config.toml
n_layer = 12
n_kv_head = 12
head_dim = 32
norm_eps = 1e-06
parallel_block = false
init_std_o = 0.0
init_std_up = 0.0399
lr_mult_o = 1.5
schedule = "wsd"
final_lr_fraction = 0.05
MLP neurons of a small language model. Each row is named by its layer, matrix (gate and up: input weights) and neuron, and shows model dimensions 48-143. Each number is 128 + 24 x the weight over its row's rms, rounded and kept within 0 to 255. Numbers have three digits each. A neuron's up and down rows have the sign that makes its largest values positive.
After each neuron's rows, "fires after" lists the tokens most often just before its 100 highest values on Wikipedia text that the model never trained on. A number after a token or word is its count.

L3.gate309:151142120148080136100168115097139176145130064167137104150121136136110167129131125132119200124126088119146100152120153117125067132146136085157134127103140145104160132140116164118138179150127131170136122099135139127135124165160066120126145097103117090160072159092115156142110121147132118134
L3.up309:154127143127113153112165134122102137105145135104130108105120162164117114147137118091125151073160132126152153176134103139125176131146116127112126134109144150111115100136129138086121133168124200134099142078149132131135138133125115121115107102127118124132133133101130159087129102167104148096
fires after: "O" 29, "c" 12, "C" 7, "N" 5, "n" 4

L3.gate245:108133150135082139127157145145120143128134117187156100147151128134138094148142109138148157156089129123119138112163137133147116102122114095136128119180140106142135111103099140153141194155151130115107118171159065145127130123115142105160119102165168148157135111097114142115119164162088131077
L3.up245:109146085128137113138064160143162117122073122185122160131124135147118103156151119143146126134106121126089124135143102077142123127098156124135129111144127145131122128078057145106112116145149146134113151130140126114138167110105120149125108136117129124122123140084168145110099114162140088157
fires after: "r" 15, "i" 13, "s" 11, "c" 11, "di" 7, "S" 5

L4.gate368:153128177106122122143118151120142134117143081093104151119139148096107163138147114107144094079132147143128102135128166132106131168125131137085149145125134166110103116132168127092123117092100110117141181135182126130152111132147127125112170114112122142103146174169125101130170126096113125148
L4.up368:166144129112141111148225094132161127128137133164166152086114099078109163143138146155141127115158113144110087143140147113132131155089148144126109119162135158150126118176116112109084107114117128085111167129163098100166144100126142131120105148149165145132124160096139124151168110105115125158
fires after: "h" 26, "H" 15, "v" 13, "G" 11, "g" 10, "S" 8

L3.gate182:108126134099147118153119151159160141130122134122135095182126177123168138138100112129105116080158118137157126069125123117107114141130151149124139135157096120108095110131126128128165115164121124107106118122133142121123098128107128125132122143150143108084139132172107077163103146090172074120
L3.up182:098143100082134114093126112123104140100106138121150122108120129101147146147146141072161113111111175129097108077174126119091097118120117142107097140153117116128135129136131107096168091128177100092141142128159172138107142137136138114126171118162154133112118158121147119126169098173157126162
fires after: "L" 20, "F" 17, "W" 15, "D" 11, "E" 7, "f" 5

L3.gate91:116148131112146130127111143156107107106122129129110144144163124110134123124154102134129143109144073134109108166144180135167108200155108144183101108102130153110149117088121146103171139152140118139150112139135073127127113135121092118118145142144105110078134094115149118126125185084079168137
L3.up91:118139128173119160168111105146129122123114153148104133123152104134158158135104098124118168129160107092125180151073145159170155133188193164171128101113176130123114097121149149119144096120145140139147127148112143118140110151183134130150094092095119092108146067167123131132136155144130143133
fires after: "h" 31, "H" 28, "A" 10, "T" 10, "B" 5

L4.gate278:147110155139126141110112139133128105143119114142104133118128111113128126139156143159133125118112093109145092137146104102079118159101112108126107116121113140120171102130095126155143101145126081118126099153133152161104098083149139114115133112150163139182095133129145129112132131165147127117
L4.up278:134092096131121097112132117128110126145152159090090170148095112157115138129095164139133112121131140145125137122096097105143139120115133144104139099094134169061108121104126118146133128153132097150115131131155080089138089115117085163097141087138138123124140119129168103122100110134154166138
fires after: "M" 31, "tim" 16, "m" 9, "ex" 5, "b" 4

L5.gate504:117141128096139115144113145154133132144149103124139092149117122102082168159154115150100112099135109103094096176166115084127170136159134126130136130155151150131099145133170124131110134172159100126149140118127111147152124143087179143165140132176127088152134140131131093139165099116115177102
L5.up504:095122129098102153080101135117069129080101145158168136184154117098130114106093136145164134151132083121118101163120140146113109173164113085112128148135101139127137152139092119097113111110112112129114134140128133111168093127141095119163105134122143138155117149149143125128077112129115126093
fires after: "op" 15, "p" 14, "ap" 11, "sp" 8, "e" 7, "at" 6

L5.gate244:093121153129175129146126145104098197151106124118149101107067123150150183137218133129192140154105128123165116124137165132123148113130143138095134122211146130076126131111116125109085121150131115119133131119116132129124124137102099109166161103138130127128101159140180132091121133135104120144
L5.up244:138116141129164087123116178081129149159099169121084138087104125102168138111156134135152111100083150125197105113117129114133100150151128153090106117163154154108134128081119120121113181150114147157157147116157159125146115152109137154145180087125152117123130160164140111124178106139120135105
fires after: "r" 19, "B" 16, "av" 10, "S" 10, "ch" 10, "s" 8

L3.gate346:156133152065166081148140134121126100128137126134123140133146062103127113158132142140099163091144120121128109138107167128127079106105156047144142151116113152147104128104137166116145179141133118130130104099143132114131118125112128083127192137159096131106134144122122109151127116159170167170
L3.up346:144113140108109106168179170116137142123125163158125100140123164125106162158154136115130089133148147144121165111137129144151114102144133119172101193087140124141138128115131149130104173085132115150109080123140126147119107141090122135113182151152165116124118138104142125143147124139145129145
fires after: "N" 28, "v" 17, "V" 10, "f" 10

L4.gate116:116167143152126158119118105113140110149199129096104134112112117091127133174141113117129100092157145133134118147128108117142126118125133177111169130144131107053186157130110125130150168148099112132111133153096143067125088147165131147137144112151093096127116124091154151135144144144107156125
L4.up116:106126143184106129196155135122132101092123123147152118135096169088151127133127108146121084150114100145128136131107076077110085144141116154124157100109083141117142141122168109133131128093123129141127149137123112103134107156114103075164128104156124130171100152154084148155158126123141082103
fires after: "L" 16, "M" 11, "H" 9, "For" 8, "al" 5, "h" 4

L8.gate160:112103152120160113149113127165087159112141093143138089159103122101102141126150150140120133159111113113129089108126091110123123142153098110148127129115095085101091130133120105105143142096144174106107118136132132109132112146136125132143169105143110157132104112150118150148162149121111107123
L8.up160:135094125131140142187135126150084138123150089149152116183090077132167141133127135140141102109110104130130135090146109116119113141097127080155144163136090140142107115145157127137096127099108100098144122101117132140119150171130162106147171093098164126081101168119132103115150157189191075149
fires after: "L" 12, "it" 11, "l" 11, "st" 7, "w" 7, "Gr" 5

L3.gate98:126083167119110127123154130132160097127178138120138124152123121148114097124121134130172142150140122146104140137075127115114101127147163127126084138151159150105151112123122146143093132132132126156146121118131121104125113111160102111135163120155138159121151105106131155128116133156104149123
L3.up98:102108127159161128160099130165158149152107132101111125090121127167165156133121109140094154117149181158153143163132143109135133142099131097131125164139183126091146187119120117136114138161115139088115121142137147104146124160116121165144101075156131112144142145165169133143126150139135110137
fires after: "s" 26, "S" 22, "Wal" 7, "G" 5

L4.gate366:168137126145112117132173081133141113090167116105143102121105112126083161143179100138126120105132144154141096106139112160143129152109156100132097145130131122119115169139133153123085090131119154161069142118108169129155113173140144140142166150137115109128125129148143141124152147130137130104
L4.up366:161169116114118118131138137159088124155170118086092142119090165118125163112140119125141140131112154096136169084164091142124166157140130085159093099120202141130148173144110138120110126115137142136135138107121160179124138103121136137113088107140152144146135138125129194135121121137164141121
fires after: "pro" 23, "c" 11, "in" 9, "con" 6, "g" 4

L4.gate200:166120131137135143155148127120103153156086134139082123116145117135113104175166179134156098118151131114178085103090098152121127116134135156137156114179141116179104129135136125159134090123082142138128130184116105127092098106130092160108129088118138166173106136138132137163120119106168171124
L4.up200:141139139143131142135187073120083129130109131122125095129113123160109110109157138145142144120096112103153148119139141135144101160111121135104111124141152068098137118142080088152182131161123169162141106153151149102127133062141134114131134104149157085102141125138148113153085114113063153123
fires after: "the " 13, "In" 10, "En" 8, "G" 8, "ad" 8, "S" 5

L4.gate351:105117122090131113174161153114119118159121135094133119182132161144112097104139177147137104153132123108126117131109161134111093141080109133131103135114139119128128073141182150140176101160168131130162119151132105116125125084106160112154134124138140114140085146114120139082174154151118129106
L4.up351:124132138135137166106135132129113175148121098096149117137115111137161131128149098133133097132146130094104145097128100134125142113121160119120156094121195100118145100191143121098126102092121127112147127098149150130146159140118141100131162118105154176121124131098148087167113114156125057150
fires after: "M" 13, "elec" 12, "Mar" 12, "par" 10, "B" 7

L4.gate163:139132147107105133150140137143125105106176148106107134127130116128118144107075125186137132113081191140134149169128170146117153098139122128171150144160126127136133112106128097118077177095111110172117150097066166128134124117095153148117144118134133138131185133111146090140117087165156155122
L4.up163:153138131107135127151137126158145128099084141116150128128153120129132099104138126088107115137112145159128174142134111136084101125180147200141068125100131173101107136112127136159072151128120122126081120078168090135104140129119133128165128097132151088139148138155126152129110113123125177143
fires after: "N" 13, "s" 9, "fin" 8, "ur" 8, "f" 6, "V" 6

L3.gate4:095143136156080136083152120133108133112108069136120142123120130130109109129140098108117115118094148162122107067109152114122137125136115159181119129146148090154140140081164119143106147172127149137139139129120123119119117175154098172135124165139179120128107124154100112124106153111127092113
L3.up4:101152147151158104086130142169112135120066130135083148159104120141098148123165155130146117122079141145141131106086159134137134128115144127125112119110081089115134084113124157134129142145130127114127144157129127152167101155149123122119123127086136130097121140154089111115115183099140110102
fires after: "k" 18, "w" 13, "ly" 9, "ul" 8, "re" 5

L4.gate73:125119126128163144108123126094187168152169109152130118139077076128158140114102101119125110116169153106090135151083096193117105115124137111151115173130075141093092124142158114091103144126139144120140126132127117113139156128128116116125104132124104113118126120113130114099082145119131162127
L4.up73:129102144098151114120110058138117127163115105140143133112104144089118111143136167173144099119113117134100125124120123117112133105144140094093101135102092139090137123134101126106118108127068124140108108157126168159140122099104113087152150139144145144122117135092107122122101118112123187130
fires after: "g" 15, "ak" 15, "vid" 11, "m" 10

L5.gate265:131114156083155154123110148139141105089132166139116136118134139100135122093125137139130098101115139167163127126138072113141133116117176164123095104120161136181128149133106120124128097117127138110101094155151157119097162154108139185115175129130146142091116164096089162121101137144143157129
L5.up265:190105161096118153164124125138130143139122137120106121181070123152151125108096173136137143129135148143149124164092101125081115135102073156133109131137120144113131123127114159108139132108171129092127128136150096118140087138131160142162171118131160141153118115117103113125100113149104093113
fires after: "W" 22, "w" 21, "s" 18, "S" 8, "res" 4, "inter" 4

L5.gate320:130153155099144114127088121125136130106096144075138125113106160134152171107143091186140101090169139089080103087095129177129103153129130150127092132103137126183114132088175124101173136138139140155178173112128125137147144121106110157171125126127130092107143102125122154153176158104161106098
L5.up320:108159118088147122129124146184151143133169136123154121093187135166126189131109138123138145135150139108094113127077146187101155100149122117110142094101144147146146115140074148135119126111128140120150187081116138087158123143145122142104082107177130120111108082107154133111100098149156093147
fires after: "L" 42, "H" 19, "T" 11, "h" 11, "Fran" 5

L5.gate113:124154107103064136149198155118084108118155124163142099110105110128143151125162172148137156134145122096116136143135099132165148139109157109122089094129138096088117133171125091120149071138160111106111141096135152137125104121130139158100081151080111165114135143093142134107157151122133103110
L5.up113:122165118098129119131099141125132163135086156156107124135130099118151142117105166115125150086132179123122175159101119134118137129092101145139130151122124138124160156110147115167109131129153165157124147140123085114181155106156157035096099092167132147065133125086170158122152108128095124165
fires after: "m" 23, "con" 12, "om" 8, "p" 7, "the " 7, "comp" 6

L5.gate339:157151160137153153126136128121112152156136122146122115168123155116126126122143139153093131136109123145100061133103102176131124119079134133095084141087140109112142154156134101193166099140099082109114174107156117133116185121141086143139155082161148137116109106162119132124154132113150060091
L5.up339:169120167128108138088133131157123150126135116149087102125082095118133114123151113117120110115127125170112073119114091113115116120119141112128150127133129123126109089130142109130127132155103113151143112121159141153104131146151166140085095109172157174145118109097143101137113090177134105124
fires after: "m" 28, "M" 24, "par" 8, "P" 7, "p" 5

L8.gate189:094130110112108137113133099164113114097091101110121098166139139121118109092095123146155115117106128049128087125154133117154135132149135125148133146142118102117145130143125145121156124116123159165140140094140148106128154154100118097098169117119094125134117115148128138112115089097124117159
L8.up189:123151141149146144056141117126128116146146109123142117119124139134148125092138104146097125152111108123089115133158126129171132145146162197117126158141143157135105173119155100135119100141182123154132178130149123119149136122122131130111138121142168126124117143132132092099121104122128171138
fires after: "F" 43, "e" 9, "qu" 8

L3.gate328:074140161127131124116107126155192144097148124165150160136096097139132159118140162113123169116184145124127128127115100123102138122126097135132124131114126120143111141121114148166157135103155164122123110122137136173129135128101139135125096164140113110140158113121141134166150157154135124109
L3.up328:134150111092137115114109156136122119162122135146107116137106176159150152119109126143161097138135103129151186129138132159134159122144149155131113138177142144154104147183114084175108126110129127118165117097100130117112139134138113137101119130102130122184121125136134095121156142139085192139
fires after: "K" 22, "T" 17, "k" 7, "enn" 4, "ac" 4

L5.gate81:128098106142113105105155115177151141118101116118115118134169140146101113171124154150118159118149137079110123173155097114099117113105130174174183151118182150101146136111136146131142157107070123139149126136116110148067105130136113126132163117135115086154128197122141127173130093144136142138
L5.up81:074125130094129154111108162167140123125140090147147146145111140093156113121120130129112096130160114180129150142120118107106145155129123142100137115119140123113137081121133124114164115126134146122116131163073163148125071132160101078155125095131124145157147136146158133173111077137148173073
fires after: "ann" 20, "N" 12, "n" 8, "E" 5, "US" 4, "a" 4

L3.gate276:131129178132193100105150123136134118125108135113135144128082124111180159116144135154121089089160167174126099099173139144139116110142160119120118148128139154088156138176116155129103095143103146088134142097116103145101135151087117132114116141136111142106135099113115116099142176113128105126
L3.up276:132099141110123140121103146135113120121063124130133101166130160095142108140113126107139058117105136120127140152143146119131113136139088128126154110119083177103175202093150119116134120145113110086139167127167076093108104112137126126152178138081145163111110116116101133128146116083127137117
fires after: "H" 60, "h" 21, "st" 9, "L" 6

L3.gate369:105108127115121111159152153154138146125103079094149116113168092120125138131116120137112137125169134125169136155126142117142084104137154061140135147123102122146130129061104159115110086159100092099152112132073157107150106120156156128119176103158122104101133098158118126122081082202168107114
L3.up369:104122123131123154130121100150112109121160154121108138145133131137130138083120117123122095141115098170144134119093159169098087122148164143115121135116106130144143180087170081130120098149084158153115182122153173104138174134144138137144175143120139150125140126119103112159107079125131155131
fires after: "f" 27, "i" 10, "F" 8, "li" 7, "For" 5, "O" 5

L7.gate235:144135136092089157164100114169152129115185161137116122114119096111070139139175128126081118114126140084142159134150094166154139117143139133140144132130107140138141149143098180105122115150110132109125151136151151092147131145126116156130205140122167114081144143137118113107139090102096092123
L7.up235:141160125113110166134160116148118096153132110121115136129131158164128082144146132133093135104146116134084144124112144147125133142112145119131116167127145130154147125115141121094145110162176186090135088168096162119121104111140158111138114090106130103144133107139111127120124096089116142100
fires after: "Comm" 16, "c" 10, "t" 9, "g" 6, "p" 5, "iss" 5

L4.gate284:108147114110089163116131131119139124137146131128169153151111132105178140161100117083099165135122106126105078149137086124134146117095150162145118101121107118138132093126196115146141138091136128127129117126160152142168123083155174169116146137171144140097105117192148136147119163139105127136
L4.up284:127111136121149126141111120126145105102186135082147120131141111158153097200114090101116142099119126153126145091151093136122161130069136115141139093105141115132123114092139094180157122089159153126142152099152124141113153111156135128119113092140137105148105123140121135105085121131125127154
fires after: "l" 21, "pl" 14, "P" 12, "L" 10, "ang" 8, "sc" 8

L4.gate38:132119104130169129099165140139100188154127159134117147108154102157124160158104085155112135088114145090112106156148114136083096115101136168097139136112134120113122152139120153139089170090097169160149161121106141156138131137070123129139088108122146107135119149118143159167087123119119141139
L4.up38:149135075114135152149139147127130134099094133079139120097116113145128174120143080155108137135146104127137097164174156138121101111120140143126154138142114156126134142095125149082136108163125133090142108157116140143142117125116122127159131082150137105133148115103172104096134159084144095136
fires after: "n" 16, "N" 13, "t" 12, "p" 8, "et" 7, "c" 7

L7.gate64:124154112133141117131153100142147132076129125113123141118106124153124133104121072171093133177109131134142144110124139148109134180117153141132131133133178129188134159168157125120102113144128108156144161090105152128134104140135127107127092063102119137138143154086105074108138128106132138101
L7.up64:122146119131120102168145168130105139095142100136075128146091099150134130134160120107095139161164106136165146082082123126141109111133093128179144138145103123127160146097137129106139127084055134132143136091133151143127101135142190146080128125095082092133127146140138157154113101115123134147
fires after: "e" 19, "n" 16, "f" 8, "==" 6, "en" 6, "dis" 5

L7.gate275:153140153109151119094122114155139136106096145136116119135102127090110088095163154115195122136154142183126070121178145139062120135150142138110110134163124135145132148092087118114095163106133138130121106116149174097137132141139133119125150157110108130141107100124156119126130083142140126136
L7.up275:131140107121140079087181132179133142143141135135146135113102162111138080164121126105137084137094110122132102148093109134139126139116127077121113119121107110154132100126147139163119151111118152132105117119141147093083158098124101098137132139095142159103097120126140105178138169135125093135
fires after: "the " 26, "|" 7, "re" 6, "and " 6, "de" 5, "es " 4

L3.gate232:097136119090146127134126123164135135144099097103136108113139141167141133133115171161174141097139121097135130119134142133148148169145114130090146139159116115118149135088167116143121113110114104130128120121117096124123105121114072075144144082119122105134124087124067118138135088099176152151
L3.up232:124115124078123154120140096166146139131073088124147110131122126110125137173098151099129083107108127154130099119128167119124134142139139151129161142145123110076152139089122187123116113114107135089124139107134126142198104137128113122112171168141119183085153102103082112134152141120135103121
fires after: "F" 30, "f" 29, "Sh" 11, "Qu" 9, "H" 7

L7.gate50:131115168109159116112146138128112109161127146069171124103144155112160117136151137111097147118105137124168161081135101167125123108139096084131129111127172116100109125165137131142143158152093103143131122133132113133122154152110115116137139172139132054132133119113144105148142144115097152110
L7.up50:151152114135148101117118099114089118141117126148152128131145097138113169140185099102139137113079095123094162154152101126098151148134135147139102121131165130135134112138132124118160114123122122116136114055149149121118155112111139125096136128136105092167094116141159130138137120076131163119
fires after: "pos" 13, "ab" 12, "ap" 11, "d" 7, "pl" 7

L3.gate281:170139164132128135145144168121108171123135146130101128130143082147105111096150091161126099117089120112147128121161152126126125096094165124128142087125164131133159135113131155180122148144157121124112124136113075117179155096112159128141138151143123114103088151142110142112121173113111151165
L3.up281:094156136116132139133163116125127120107089106151107136153092098117113101137138105118101102097105091160157139121100120083166092143147157129183122099111170126130126138125153097134153119131143143137107067114116100101103140121126094119149148151102112159125188162144114166144163125149148062167
fires after: "h" 17, "T" 17, "b" 8, "t" 8, "L" 7

L8.gate10:187110129103154174112147114140138161151125141151094126118117095163148123138131141142134090126113079164133131108125133144139170115058123130155127154097109149115148117141159137126135138196122123145125135128124126140073116134142126130125151135100154112120147171146140122101178081131129139081
L8.up10:096135119106144156113156182138126133149097143156155075132074160115148095109109136159121150153074111120134118123119117125122146116082135143143125130130154165106147096134156141134151145118129130152135109176175137085105119093117149172130145151138140085116120147121206110134124141139143162139
fires after: "S" 47, "in " 10, "of " 8, "the " 4, "n" 4

L3.gate412:146162109106128136066177162156142128116101076100151120124118131116104128124112125105129105127110130116105131114144115092096120117116149144117159098175118139100102139175123145089167108126175128150103119139109102083119172129167146083124124130111140118134130121152087123149188121087142135126
L3.up412:133117123132137119135170149127152094158091164130168142127108124091119118159128094173133087112152158083114104099121071126137138136100122170157136146103083177106111120151142104140107139155150136131092144115159170133103101120120149128145113098129146141081111104122119125111132076104120144171
fires after: "F" 48, "ab" 9, "| " 8, "f" 7

L4.gate463:088122165131131121153149076109137098116106125117106136126126117115126139134108144126133189100144163145147154151087155139078124077130162115152114133155151135113160132141101153123110090132133178167147105098131123101083172111123140108123125075104158108162132094139133130117096107124104150142
L4.up463:188168143124135122160112151144134084131145124098118081084092131153112134099157126112091174146116111087101072105144139152120096084169116131160146139169095143147115172096160144097090160107156099158104148117141134158120134143087130088134162092117114125114158137107106134146133128145143118139
fires after: "f" 40, "F" 6, "e" 6, "St" 4

L3.gate474:112156169110146066068159122134140166099140147126080090157131157143121130057105109158136108113117133120118123124120148150140134137098142130102144106143139125146130115166155147164101095113141125163173127097140128152135140091147096145166123163130154111099124137115160173125120143143154161137
L3.up474:182124160133122071146130089146129149110107118107129137159112077123104136083112149169111086169099134126127157116133103109121118177114109129111100127131138135129126127094169180149147124175126140112125141120114100175108142129140155099168111146114153132119092120138131147130107146129151146120
fires after: "S" 16, "F" 11, "W" 10, "R" 8, "A" 7

L3.gate47:107107163139134143115111107111138109105095179145150086154086095071157175121131175136140125140119153102128106124140128104124135133111152142154104150090156165152140158113106126089128106140176135150118132135135137149160148159106171120164159146161128120108143165090118123096154114171143076157
L3.up47:105096152108114097139116119106121101132096123143110065160136120111108116131121138117139127118133124116166130084148146151133123125144115107129144136120129123178142165123110135162122110137170118104098160134145116144103136118142138164131154152154149100162087141107119091108159152123114119159
fires after: "v" 43, "g" 20, "G" 11, "L" 10, "V" 4

L5.gate276:113113086170144118129134134131105124159100131170107100134132146085156105117082136160131081114124128142098153156116177110114124106141129140116064118099108125113119121156103133089101141151144157137093157093131121118145130143098100161150162143154134104093139123096137162170136132113110142144
L5.up276:090124139130102138138122091159096135140135161131136128138071151133095128157126101138137150093091100152127147137130121095097171119163093152099158133154110145144103137115162129142108118105144090169051141126151105147124116112124120140170124158124108119096191111079096146152146152124116116120
fires after: "D" 18, "V" 12, "ex" 8, "tr" 7, "r" 6, "u" 6

L4.gate55:129135173108178150135116138151109124141143140154163080138109167118144152164177102113155156115141100156099125142159128139117116169088140142139121131153141139080079128100120112174157183115158141116107115098106121156104096159111176126163116115128133179130149140127092096130158160137139137114
L4.up55:130136087131141119073120125119111139138115151096160120143125171143109138097149100116110142102140099093092160133133148143104138128111152147140139158132155121106173144135153189150107133116102128111126120154122148111148139108125097118129106131098141151143131142123195112106133187114105158154
fires after: "ur" 16, "H" 15, "K" 9, "P" 8, "os" 5

L7.gate312:126156137109115111118162101134135108098125122175115113075131135118147094154176084117162103159129140130136144103143111108133104119114153141190088119101102123148102132143145153119126108110154110141097119159126092136108152129103190088130122147104119113155118123176179176138121091137107109120
L7.up312:137110121164103110107115140153127117149149095110135151065106138123157115158150124130171104118120183167116138129118110088140106105108119125111142128113089109120161127117151124137116146090127101102093129104145176132129132093108124155144131121122142155128118124101117073076150126113119169104
fires after: "In" 20, "in" 20, "R" 5, "re" 5, "rig" 5

L7.gate248:105151114108104132120077161166182095166122105082125108132112095109154147114115108127099090167123127150125158107081102168178131116133135125152136179184153149118150138159129174088113115112112147136163129148119098126113117135145114140147118155130136146075127139134139125138112139100100122144
L7.up248:119139160117132134124122124113162171086126098131105149139156118124108125116121083114126117072122135125159147133157111149117082152139149097132083129156130127085141134141109114097116139098117120103143160143148103145124147192135127150131139139130106156116193114155145120072104120139150150107
fires after: "or" 16, "th" 13, "an" 7, "ut" 6, "Y" 6, "at" 6

L3.gate324:152129130121113154168128166131140151107147169136154143151140138128117119124091105131113097171076127142134124128147107148107120151082170146133108086115125065175142131105147171142167119098166090130084128115128134159098083128143108154108146156182133134146115129115080126120129104111143119098
L3.up324:100095151087162139123129150135137150130134114080090140137147126154055161131160143112126173157148102159147117128144096136104124136120169166127143112109131123099119118134136101141113171117161094097146131109140121105136095115144106165094141120200154103155155139123091146117172132110130137072
fires after: "C" 16, "P" 13, "otes " 11, "L" 8, "S" 7, "rec" 6

L7.gate440:113123108175125111185103147106126097155160130134091113122125148108111100138114090166072107091091126131123133099133116124132144162131107123125125135197120103151142120167126134114134165134079114157110119130148167139142115134153162115163136129120137122158120135167145105130169131091108096153
L7.up440:087151121136173153130143091129158129132099128083119126124082126153084130139120083106123096085115103125118145106121135123160121139159112088163137141133109134138144159141141135112131123143159161141179165118141104119153137124119117171082132113143136141106108155145098165143128149115141158136
fires after: "it" 15, "at" 14, "ur" 7, "al" 6, "c" 5, "an" 5

L3.gate362:137137114176124124111129123091149182112092156147130111088138147152145127103141092162118140143116155155130141149184140126115119121129154103140123118108146143183156118143115143135125128108135105124130134118116111166101127149068172188122157098164121122187141157099084113121116113148128103135
L3.up362:117077168118098088107093174136121095136123133124080134140110131168129082127103113123094149141140163154105110122162089121147100125102123109129158125124156127151143085106117150151138105113118124134096136113109104181130092119110137084155117128156133163158117096163161133099131106109133154108
fires after: "R" 35, "re" 11, "ic" 5, "sid" 5, "st" 4

L4.gate138:114116128165144078082135153114118127114115090157106085130124173130132121148130127132097129137129147188113084162110151119105127119120134113170159118145150106137105105120102114151151114093115125121142166143160117105123127124106121125127149131193153149097156147114092121116150124094184117113
L4.up138:148103144102101140114130139144101135142139087155118108173146086110187156149105108157076101112139106145176144097121145123136102162108174092119102139126091091112118113119102105079149128100115080115170138138137188109152068177113130111127160148111163136135142135111132156154145127144121135137
fires after: "p" 12, "U" 11, "I" 10, "L" 8, "cl" 7, "e" 6

L5.gate92:111117124147155105134162114133169139159126145089088135131097142154132149102093101145109109125092101117137111132175140113098129136166147120166106088164114118109120130117150175105142135165114104126110137168123140146130116115143111062120123125150101131126128149134132092139119100118115112154
L5.up92:153172113130082109119154086083145184126140138169145165129105132119140113129093139126141131114111165081116142130059194130118109155135157134149153151096116124124121114143133112109073073135184153158128094116088086107125128107150126170076057110161166092130129142118116127155106122129137142143
fires after: "tr" 38, "T" 10, "ec" 5, "g" 4, "dr" 4

L3.gate193:122126162155142150120165110141145150110167168141125090130111120144119154074102144138111149078115115133077096126179166093115129167111142149123154143067117141137146100105167126083162130151115142159103136077112079113146081203115116143154121144140133135124100126112123148104124154092101075109
L3.up193:113103113149121140099148143144144124146139140111154129109159144137113169090113103173156087140143085137097104134124144111099129111112151172120139128089126131152161207143123130116084205119147150168131153113151119114125144131109139146104159121110135157139157133113136109127149144071133137161
fires after: "M" 17, "n" 16, "N" 13, "P" 11, "K" 11, "T" 7

L3.gate457:135145137134107146136137110114106129100136137102126154130117118125136162189129120198103093106114100139116098128171178143139106132106159105094124094133100139125110122128103121130100104179177113123107125135104158179136145148125053150162130103122105147102148166106122134147115119166098100132
L3.up457:108132150156133139118141144142094092116112134184117160105153089095154089153147099099144118136130104118162130127146134126100126141107114112137078133107135126173121164135096141133106127152186140114157109087137167125154169119090117144095124122118169123144133139096099149161137105136119111117
fires after: "g" 19, "C" 13, "G" 12, "con" 10, "″" 5

L4.gate265:100070098128132136116179106089162110116130143152122136148150106133127124133131151115109151140132110133112097081138115158091104167141125106114144082149134138166159171130130129118155113111116133149128161163120129103111132151160103092124083123113140175077148139098101091094116112150176096142
L4.up265:125121149153161137137134095088131122110147140116110159137120108128139213121192144156143129094103139146138121091135124141112152120153142128137134115151163179138121095137151101123105146128126088115121137133155146146127132132086167113125184139105106120085127113100131129148153104114146166155
fires after: "F" 10, "e" 10, "sol" 9, "v" 8, "f" 8, "ol" 7

L5.gate306:111163142157145124122144136138075087128103105080134129102119149134109088123113123180106145091127136151109073115140113136107155130134170134161146145141109167147129144158118095131119179118127119142140113110088145140148136141125163108107140148138137113118179111075116132148169109092162135114
L5.up306:134113106126159193139094131145136144133156145124094163100131145125114121120116118111149102106128167124101084159110114093136073118102115091117130134160174150107141136120098148145122124145131126108110077137139165110133135160121142146126110110058149152102109139124162156137122089181123101151
fires after: "f" 29, "s" 15, "g" 9, "the " 7, "G" 5, "e" 4

L3.gate11:107114107098116151129142180126117096113125138139095078118134129115160145093085087158114111156116077144102133085101123141081140093157132117112162094134128105105137137126094141140134137139125154135125117150165156123157097137101072121109134117128147149132106134136162131106113108107139110163
L3.up11:178134134097113162096118121103155127156101125116128083127075143132092116110104106130140145093129103165159116095159102113159121136115101156077133130124135120129129161146118109096160112145144118108098116116132117113172160133144105148104137143156162087126143070120104117126124097144112155115
fires after: "M" 27, "F" 25, "m" 15, "en" 7, "Qu" 6

L7.gate218:129115114124098130129122097145103122154084134123136077129091079095116140124151111101103110090124117126099117147148094163113113107127128129088117084149157093156121083173101168093123157108126120116120131128128147142143107099118102134161126136144126166111115133149104103156167118129120135127
L7.up218:127175142102060150138148099110148119168108145142145136150085109134110128128112136169132086139098127092155101117135166136157070148138139066116139141105142134174159138191135140140086123100169155098141171165142150090124148153095123092127117139148150154125134129136096134152116124052128114149
fires after: "pro" 19, "g" 12, "s" 10, "S" 10, "reg" 9, "dr" 6

L4.gate80:073122145142169164099123150115152123107150147099165134150093142132138132118154130117108117142075144112134107143101078144156147118131137150141151111109125107124109125182154148138098155138109153164119130129104139121129150152163115123148132130130107110156131177155101124132187135101154132152
L4.up80:146116168161156114147157115126148110059143129165085110124143113109157145128184086191121118089131111137093114157127130102129134116120135151144114092105126199130146123084149121112091142093138128138153161144173125098138076116133153137133175142122127131108095112155151138149131170100115120121
fires after: "el" 25, "d" 9, "p" 9, "pl" 6, "eb" 5, "R" 5

L3.gate413:124106155152132116151156139151128129140147117100100142134126136128163100113136129117167123175102106139120117132141131146056133128116112151120171094130159151155130102164121131108154122112113122151125140123124111141055160111150128152124108077108116100140108197141189117126137101150112158079
L3.up413:142133198130138092187124138114101132148128103110124120141122149160120065092169119128080123147097123155107109109161076152118165108132107131111128056088118113137110116131101131160134096149095096118128143107143138093124132164106166123129128130119171111138133169120113134116156115142101199147
fires after: "R" 78, "S" 15, "J" 4